Weights of a small GPT-style language model, trained from scratch on English Wikipedia.
Size: MLP 960 GELU, 5.75M parameters.
MLP neurons of a small language model. Each row is named by its layer, matrix (up: input weights; down: output weights) and neuron, and shows model dimensions 0-191. Each number is 128 + 32 x the weight over its row's rms, rounded and kept within 0 to 255. Numbers have three digits each.
Before each neuron's rows, "fires after" lists the tokens most often just before its 100 highest values on Wikipedia text that the model never trained on; "fires before" lists the tokens most often just after its 100 highest values on Wikipedia text that the model never trained on.

fires after: "U", "United ", "(", "T", "+", "S"
fires before: "C", "S", "E", "(", "ates", "+"
L5.up652:166127178021154177110129107107169125112095147097079119131095100169104163137151152129128075126157164128116082141075158102142092132165124136150087180123130194204084108094154141120135130113100121139126175143173158147154130117116082092147143134069150110118122095165147144146074174140116080157146063146160130112106109137071195074145131085125078116149098105155142108151112101120108159163080146119146189112094074136094097142164127100132106106133163125181158066070179158085126153101120166188174125146159148123034149135090143167183124120082126149181083134130128116173121118130100106135
L5.down652:069088109173148143141103071070151155175125094100049182101164155166125176118147134134074113122130120127129156098100180098107125109116125102077097143172150091123104090126134109122124203103128169122041201112165124136112171131119078129111062176153149144135093190126132061119135169156131119167154132102141214134148075167162141076134105174140144161149128166092142169155145147104109140118125107111208125117102049115102111063117132133140109100128122111077108072177216126141145090143152110114117138079148141129146126135102108153139163153136135147141125168103203153094138137107131105133

fires after: "s", "a", "o", "ow", "ou", "Nor"
fires before: "al ", "n ", ", ", "y ", ".", "e"
L2.up253:103147160100193113161097062108132134140038174136139116177162090144175127080088130119103116171135176102137154106141184114134071138125111112115093110154124157110134067145141127159062167126119157159142100137102150105142122050109118165150154154043075197067217146089153154123122155126097154170120133113085127120133120151124115094133149154168158100148092137106125075142121090117117108078143107135108177100194133165135127109142115151099137142078104087154169046162157145142125129155150182133157156096103169154117070165178143125111139161120128180163129078130066096112124065111153116137
L2.down253:093137104082130119170104104121118122112098088081142089146159092153168123055105172148114185134154130124093123130179155103104111149106069119165117119159148114148140097100106152172157101117097124048146116138108144132146132077166130110150159117090094146124131133088122184128132168164124140178089125131129059115150161111227089073121071114166129111126116101138136094156137134145087093094082142164106197125112128197158186149174146169085133095105095148148153096183169139085124089118149132146115149060062140142192087125104114150093173119110155160209153115120104182121113079132171135197

fires after: "al", "Al", "ro", "American "
fires before: "um ", "= ", "um", "i", "ac", "S"
L5.up434:092074191160123073105121105139129171117097107114123101148139118102074124143095081101078192059076089146096100142121130097123138164169167090178131171019105135095154142106105100160175140128117076187097130104136108107140191179143098109131153111107170162104099091099146108130112151121116102151151147156138162121131150106142129117174134116102113140087148113081166172154160152161194135132105207140092144047107120177155138114115111163178078115139181127047163092118110093095097133180130137130130209156128132073069130121113141142125138087151168155134131176151116131152131148176153126115
L5.down434:144077193059092127148147140105103091193155142052120132135115089079163092173111098126103112163096109128085099134130131094131118168048146106176136086174093183180107109184156114154134104211136093162116122121142113084139130119105179132176118078091142104143105131132156109165135140119159111169072130148141110146103166119162107131154114166132141099101075142109132235108126115131135101157187126119118112113088108156090170152133076154111130095180077150132107096105122160106149122164115138121104177206117090215076177165165129138078096119145134101071136108145155156131150126135152114105

fires after: " ", "| ", "—"
fires before: "| ", " ", "—", "|", "Un", "1 "
L2.up522:119118118178121090121099113153153116150100125156163116191119136113124152126178093172161101116146125120139172164116168136134124122102115076200082109110152089061126100098142153155108200128132128137120125160140104138154099117108158134128147166167024117102144142182101096120147151167128049139137196091148107102205119159112163171063122053081154131088063091144116177171140159177123157114136148115101109172171101148153126093179121159163127144121145114147136175136115063150153114161179167113163157118110118140037141071069151129095124092099113087100102161133144137100086185142129112128
L2.down522:105125148158172094121137157139180150123157106110119133154084158138162060132149103127144126157077171124153095078103062127113146136131171151081176161130093143122120072125139130107158104101108124150186098109104159128099144111099110078151201128081153139145093133120138136160085065134111168084160176092160071166137110131121140099169110107212140180157099102122119199116208148111106102170075151129105125163111142165140062154143161082135131129067143165119102129085152080100173109112191078134168098151139128153189078134135087100113136145141025129133137121161149163118176096131098119081

fires after: "; ", "| ", "—", "- "
fires before: "; ", "—", "ar", ":", "ild"
L2.up672:169118142104148108098130165172059138118117157130166141128141138152128100148132182183052155082109165161157108109135129109102093142118114161146141102130102119109104120125141107110115157162117159110114084112096090182031160130124088161169139103130140095146126159130166082164143148084158115135115097147079091137084116133110146138109106102127079086124166122167068081127156146132159154131100148166103155166186205123140158127196159081087157189142137172072116121149053134151153158077136110118096176164118101079071140139122108119080131181149160153102168169135118017126063151090137128098
L2.down672:086073056120150089103134112091125124127121151151172157131096101155155125157151124130151071120133145164169209102112074139113136100139136073112152118103153118156049113170149139082101153165084098148169118121134092123138111105145110186134164076156198124089144159121176127128143158074157087132092104155135199103132147150152112064194121126135138144125098166196113130139107167071165076143115109133087111080145143122088091136101120130109142164083107195118168139139097096150134128115150116109112131153123131126101096192132200186113072218142117116145110177073166082098109113109092181135

fires after: "; ", "—", ", ", "| ", "- "
fires before: "; ", "—", "\n", "3", "4 ", "2"
L2.up770:159110149164117149164122145134161150154149060116144172107138146119126179123187121100113204142119141102128148094167129124133100137144102054157063151152109142141127116073123204080095113166115110130120072098099115153161180111138110153165198118206085147118124170152045111135109104115132096077156138092166079171103148103139136123106126096140094121122146162110152095164061127157079156172106114132113190124129179199151073106181151129150124085158148172133122103105114101117177149097119102153133201147080115157092136106135102193110138045158093109121087136160113114132102122100081101096
L2.down770:134067090122181121133078154194068135154094102164190225133120100119140122181112171083162089155153185120089146128132063168099165047179117147124122109151125182166160085150141120065146131126165033112121098098144160097128102125097120112160161155174140121099116155195112153112115179111134077113192153158170160107152098166145114116129164133086137134084092108087118118188133135110147151163126126082142154122057166128182136149149129148128110082116077073124094136111116151081145161105131175119104110128125159135092113130134099153095103098123086139108159114139177090106131175128093139112

fires after: " ", "| ", "1 ", "0 "
fires before: "\n", " ", "3", "\n\n", "2 ", "| "
L2.up655:082114139106143120115123129166159112144108171185204184147091154193195186114148060114191089131175080122096145163103073126118092127105133127172105161099198131115132128133117118120107116069061163118140155143132095181098122122145149096069142131132121144122115169120047113141142142126065104097148134134145186137151166111131156124076167058159124099144126096163175151110077154146185123154102151119113126087102117141114085107134120117143138122119047085085133124124108118110128160138117114090151183176138138115067096128069140183195127061151167127124128169142162145108132140122122146205
L2.down655:093108151075109177120183138102209142106032144162086094180095071124143061147073102108095108142153145099132114146083169146147153170103073151108136124136159170143079098109142122070180057066142106125213109108119104149152146140131076152074147109109064127133118143102053154167086140170152121159126143100175141123088145118114105148144110141125138113174166089152139088098132130193107123180146159126190119114120152097169186159127113138108158062134135134093147115107120121148114108138129135138124117116129154171132176112075164087163156092155145141141105136157167125081100073155158100170

fires after: "h", "H", "wh"
fires before: "e ", "ever", "e", "ther ", "ber", "h "
L5.up711:145131131175106139138083116091116038172099116084169155091116097148124131067108144121117172194109166119134122155144152151126138083083091127138061144165054202154126140129129122156136059130205115145169158104129150096118134135069118185132101066129141130123207099120115120150143154131133159185117142117081129165107148088156099107117124117145139093113156181073103083145178120138081132186216127121126132131111081163141102119127122112128198116163160093108080123097097088129137157166119132158116145119061115114173144110126091073134136117165170103151128109123178192145111084099088186139
L5.down711:141149238057084082129155123161106119132172156090171174093079084156066140160138147102130137148102126148118115118115114117113091122137156093080155109138156150095166117140150112093109142111130110108114135170131164119169159093133042127112129145070177056112088107146139105125193092116070095170133137130128133149111117151126111116080184141150119139174141147168130136147064105116146132112182138100134140187187135122136082146125105095122134180153093162129145060152114100158126144111079127098148072115161146139146087214102059110080144127178185116099149125140204094182169145135118106140

fires after: "be", "mar", "app", "rec", "el"
fires before: "ed ", "an ", "cri", "s ", "es ", "an"
L5.up96:113153101144111047189083151079145120129088126060094115123155120086135146117136116179143100170103095189111095137123178204135133068154165123129134102098089094134097138125158062118137072090155087120146167117104205114123096121148110124147135133164159152149172096104129093125090198105163168158101178084153141120156089154092104148140168089120156123084211168129110126098123145166204128102120099119166117080162154183159122130118092167098104105122144097134173146087156123155136125102099132094076146140095128087119086053117122115204131115159100171160144156132109067158099176128124112147
L5.down96:061108137080151209119156121142146106137077108068108110073140049083161126107149144105101174106132118140125110093177106202155097140132117120150051156210162134181111036133130084135188155106125143105124130162154053102125154151100138160184137124114128120149125100159104118148173063108112115096073078118125134118120133110134146123121202097105147148097160199160103182149133110076141119114159109087124166109133136113079124098112142147075125112125114094125198106201159137128128112130188111133076118117151142122109128159120133178092153112132127123158164182163128175111181139090136135147

fires after: "y", "H", "sy", "li", "h"
fires before: "e ", "em", "y", "er", "y ", "-"
L5.up342:193142111120139201094162123071097074130140073119160095157140112140130133148201134088116132111120188135178108057156112102131157112181167123143115158139165192054137164116165094179134076167111110162158124122136113081175128053095116192190190157112145093171145120091125130110108113176161152131133124105087071108114125154184126150152149126067187099094131118193130079090125147140118083138118166113126067129109105141105102101144155093141119120120137158064108058147119142209097111154118163174143121089113148154079118141090155097145130150126099096151098140148101104086155119121132137115
L5.down342:137107175172088123115105105218171137148155076127139142090172163096151080147115105147093145091156094035133139149104077153131177174153150094153127102119209120073090142119039191115067087099159072137083098104153118149140140124122142147136140154158107103129106119136127148086135171131201118138196131093132100105169142126118117130137135112107127109208118126098129155115076129105129089169185175139111222097133138081103163138106082125111151164097114080091121120112131171135137109124137153151041130108152125160144077156131095159159143102143130179151092105096095154107150156136131098128

fires after: "s", "app", "h", "the ", "ow", "l"
fires before: "al ", ", ", "ly ", "ed ", "ing ", "ch "
L2.up795:123146083027172131141113097115121104059120124104139103149080161127161143155151157118099102179161157115098125110132147161112062131059139099152162182178094116132173094099191096115122158133127130100103075110120163141165098160175115120039182129136144179178125150105184112087053120157120225141100104116083124138115084152125136079098128144187121108111141156160159093117112084151138140135082105145097098119194106102120108109138086138081137143149156161096113154130132136156120119120158135147138111135124182168156184146167146114127149046081141160156091116057085156137144151147131133162
L2.down795:074085133143183132155105172148073140188080104150128056187183120135172161143195102162083108112163176124142139134148101093116057124132110096142117095157115135086092140190147106145137171111131115109095155064137084126104094108092096145073107108100143148090177106148079159156083122079157121113146096161111152134163084118140101126159076126064155201128091149113086108091194109105113163126091168170138149140156144105123089135130126110098111096098170113120091135133228149105117093147192150140093190107149160102114151139118162116130152122145143177156108186180160108147150153102119097107

fires after: "m", "{", "q", "im", "i "
fires before: "{", "}", "} ", "mi"
L5.up515:059090140151157124128120114181110075139100092151129115136119126144137170130165135148104127110096100176133118125102083099202154140151129121178118146159135194111094136120134075084083146025084060167119168122169165101209128130104134097070129132165159097139155092143083174171095114143147094124227134136134161131142153098168092114118126155158094119027135177090131122161136112129121064141121130093198110133131088075079119128112132158107159133141101134148157126135124171166106139139126136163119155128129088111131134114143174173100091119085126129110135132088114145216093101123114185069
L5.down515:180137140110113146052039136114119138134105112165115128130156119155133130129091085118127142077127167039086132086146121151115137121070158149055121189179113168144156163163145136084167124111097117124096132137064151151161120091153126135133183111130168046061134060115114178056139122171114114161143096165140102172142204145175097092114170106161130126124160142157119137145115142185098135098096145174058127129165104163127121147172128184176130136152093111161104152101145133169131123139121104160112133143112104067066116090107080132142120129136162150124107115125064132160133182200101126123

fires after: "T", "H", "C", "S", "I"
fires before: " ", "+", "E", "O", "L"
L5.up574:091128152191137099156138169105167134121144126098168122111147101107161163152186152099200189180155134105155123125129142161113083117078141129128125123122142117072104147146087078151118123187203082110142149164160138163163153097087056073117124133094122112096078097124191154163119106084118165122152092104119129189108138127132156137170116110169136114063079154136163132132145131075081137125151140115089143163102144037173103115134203098113130185095151163118092052089091145115108130127097158147054170173147104096103146181111165093133104104089096131129126109122132138145199100141080125130
L5.down574:109121156088124137167123106063148162144147069166099167073143132167178114121082139144132121062154143123144146057095161109124103118114131110108144106145121076127114159144153229119131129135117138137125159134087040111197152120090136124158135184140113070085135122095189137086109165131100142113126136120116145123157081131128129134144147120162148096120167104183154136079070147066181136149127047140114107073164158137095153104136165130114162170145116072130069117117096096160208153106116136152082149137137150110106103135190112153080070134186151087161103068095130124114126169118139166194